Weights of a small transformer language model: MLP 768 squared ReLU, 7880 steps.
MLP neurons of a small language model. Each row is named by its layer, matrix (up: input weights) and neuron, and shows model dimensions 0-191. Each number is 500 + 25 x the weight over its row's rms, rounded and kept within 0 to 999. Numbers have three digits each.
Before each neuron's rows, "fires in" lists the words (lower case) most often at its 100 highest values on Wikipedia text that the model never trained on.

fires in: "first", "second", "third", "2nd", "1st", "9th"
L2.up70:491554508449513506517467536512494518520468504456532499485488472534507516486526503496478481516532472518503480487517503444479500508447502519450520529476494477492467504536508516481486488471506519480527499483472508497478487503531470525496524496527511461553548508494470503526508526482507546501422463508510493509509541493501542513531474478475475500501496501481501459453499465444510529511492493492511520473521471528515470522501535488465510538463498447511505475535476489477461518507469551506547527469485500510525522482476478531543480528510524472481522496520486517517526496482521456498

fires in: "of", "in", "with", "between"
L15.up323:503459523478475496499581531556465487501480491523483493481567545498538535480496474507479503510485496463523517500506509479492518522480503517452497479511522485554481498501508518456524501508488487515509459463490506525516508484508466530462484521487541482521496537487501563504444521486514536484512531517533483483500513511483504476484482477502488512487507553506503491501514563521464503501534490473534519500495498471478485497497523555524467514477511540485498522481477467458484496518505485511507507450489523519497474481456481478500501491507512514519508469450485532495441496559461486495

fires in: "the", "1st", "2nd", "4th"
L10.up591:470470519497532534524483569523478533526507441495561496521497451545478493498439476480490513505490486509514480508493538482487515507483528532475486495478517511516460520510511489478480490501480513492522505489496520527500516515506514517490493467554515520441514476476499498512458519492545468513491515471542482528490536555501507522520502515484489486552523550451503484483493484456493527447521516470513461457504514491521497491546576502488459533488515478481503460499496463459470503495515527501491501489496510508495484519496475498507498508514518491456542546507499520516489528522499467503

fires in: "the", "these", "them"
L14.up396:480530539506496537486504469481506484480553468515522516509482463521491491490485486505481493509478507471459556512465442452515513554442510524495527475470500491476505532481535502490526513476499546483466493487495506526517533508527524490481522455518482519471469537505474522509505505487475472506470513493478527484511508476453519504527504514455529501494498506530531539498509504509473500493451499480505481437515452465510515504506527483478447504543518451460486454534462494501500486496540485484511470487438505535522506510483472506509540510500488538488483524505515451509506525503499487533

fires in: "to", "from", "by"
L18.up195:495477494532525515521563501513510492482516486509512510478524524503530495529475470499497478500491442467473510499480490449483537511459479528480508466503484494535510485527518511537561486486476458528468483510509507512505501460522483492487462508476492466490528478520454542484489530534493496524510533476501499509462487481473516462514502513498494513508496496489495563512535497527528437520456537487490510450504480497475489493475543513533493489553513463495510479466476450496548460505505459508501490463477516513493532526487477499506466479524516502502490493476490526552452470520477455463

fires in: "first", "final", "teacher", "second", "preliminary", "league"
L12.up311:479466532492525470502489476531529524520500438470501482516472473548494536463481523529511487547487485501503494475482503506509488465508508514461519484506523500482490502476500517519485507464510530489529491511466527472474484512537533487523519460530488533500542493515495464490521504506504574487457472488429476481540520492488549488502469481487472481475510475522495490529492512466503483490483521473514544504518536520495478515496506474472478510511540482452460483554488511468477471500545500500502542472474515497534529496476508490517466511513462485528507502426521499528492506444508526512

fires in: "of", "in", "with", "after", "to"
L22.up196:492505524518506474549503505505454478490493493526517544482514523518517553522470497495513500506463496482531471537497509487492450504507475540458495490516497502534492519526495463506519473495460466500488488480504528541482477501498482496508469511511508494520555504531486528486500505476501519497477508504466532527485478496490548494493520495473513482467495536490497567496536506482502472511471500492485510522496531531482424500530541485551498497528503530429566481461507435505489496478483469501500508506524522524523482513516483489521461505472511540486512497530534525505425482510484461468

fires in: "with", "by", "to", "for", "on"
L12.up64:494441536529475493485559491478517505529466494536558454491482518507530529508519464506483486556509476508512472507530535479487502476471510476447457511491491518553492504492478531529510482500481528502504494513524505483497490473515449517489481482509508528549510500468479532502510482503524521477496524498503504480457512530512520484547525484497467525502465485455507520499497485533488458505470511476502506464521531472514480507530519526471504520532502524467533488484490470446494471497514482528510512463479529519543450496501533494543512478487513522471515488501445459527468499553499463501

fires in: "the", "a", "issued", "preceded"
L9.up715:496518519492496451523482549530531508511476499435563487470537470502496494487521482544456467462482514524505477515497540450495487496487507478498494524542510474513501484508472476524514511474482518514531508583503500488516518486502469520453490489560509513521490469503490486514459517526515510493478527453520490499507530527492502472520519511501481482537501513488543470523518509491480493470550474478502516516508468529492486520532494517458494506517503501461462457527485467473520516502458505527525536490462523508520485475515492498512441518532486480489546506518535490524476491451501474473

fires in: "the", "fifth", "them", "successful"
L10.up742:484496562502494500497508477490541534542544515475518477500538464555511504484500474537477515517497475496468513528505508500511514513475470515498500504494478461540517500520468511482524528482510518527504516492497490535532526508531499471466507511513537506509498557513491492548503506511453500529500515462487506481550573463483527485536483507456538467529502534503508516486528492469453492503466498471529499522521482513453450515496556513485498502527557473457474484510459511459512487550525519498505480504478530495496552530465494534476502512524507504488475479487472526478479510520504495493

fires in: "on", "between", "in", "to", "among"
L9.up20:512475532492483522509524492521499477502484490498493525461531516485525519477502509504483485508463493487481520491563539499479542517489493527470503522493513461519499476489480525488527503473492480490510475535508528502516489522523459477494481482475547502512496516498505504511493458531498514462512574490480512451483528533441455482501481519524473497535495497495468514507536487502486433502458479497495486487518523485510488503509544497517497489511525523466449488498439498485531469482517461510492478426488551492563477499491485501493518511488526509478533507469456478502426495509462461484

fires in: "a", "the"
L15.up136:500441492529483493505506574513498491513494526533543512477507510487485498498476460497500500454499459476517483537472530487491545529455481528474540470514507484530461489509463469483540528518525460540497486458523501527525533482533467476501508463536516512484520509544494536477412519523481540508514514508504539515515512508497511506504493506487489479537489550498480518495541496462492463458534483494533514509506510520482477496496537491504497492487537465462502492489484464502501523474528485540499509509474490523490478499475485509490479517504502528524503539491480503528473513470422506482

fires in: "to", "the", "in", "a"
L12.up246:500478512472501468514509501494531494512455479468502523523464483536521519478468487561516490505506500479483457542467484468496518481511489509496503530530521494493456508486473459541491478503459503524525499482503542497495503507528506490502539468529498512510527527462482501506501522522503508455459498523513512484473546459463499476455503542472477504493437482504491489519529446495488502512458557496520509503506449488496495508532495494486485488482539465444462468545499501448448506467493496524507520495451482515494548490494522494456486503539510479518518517479491490544474511493472515541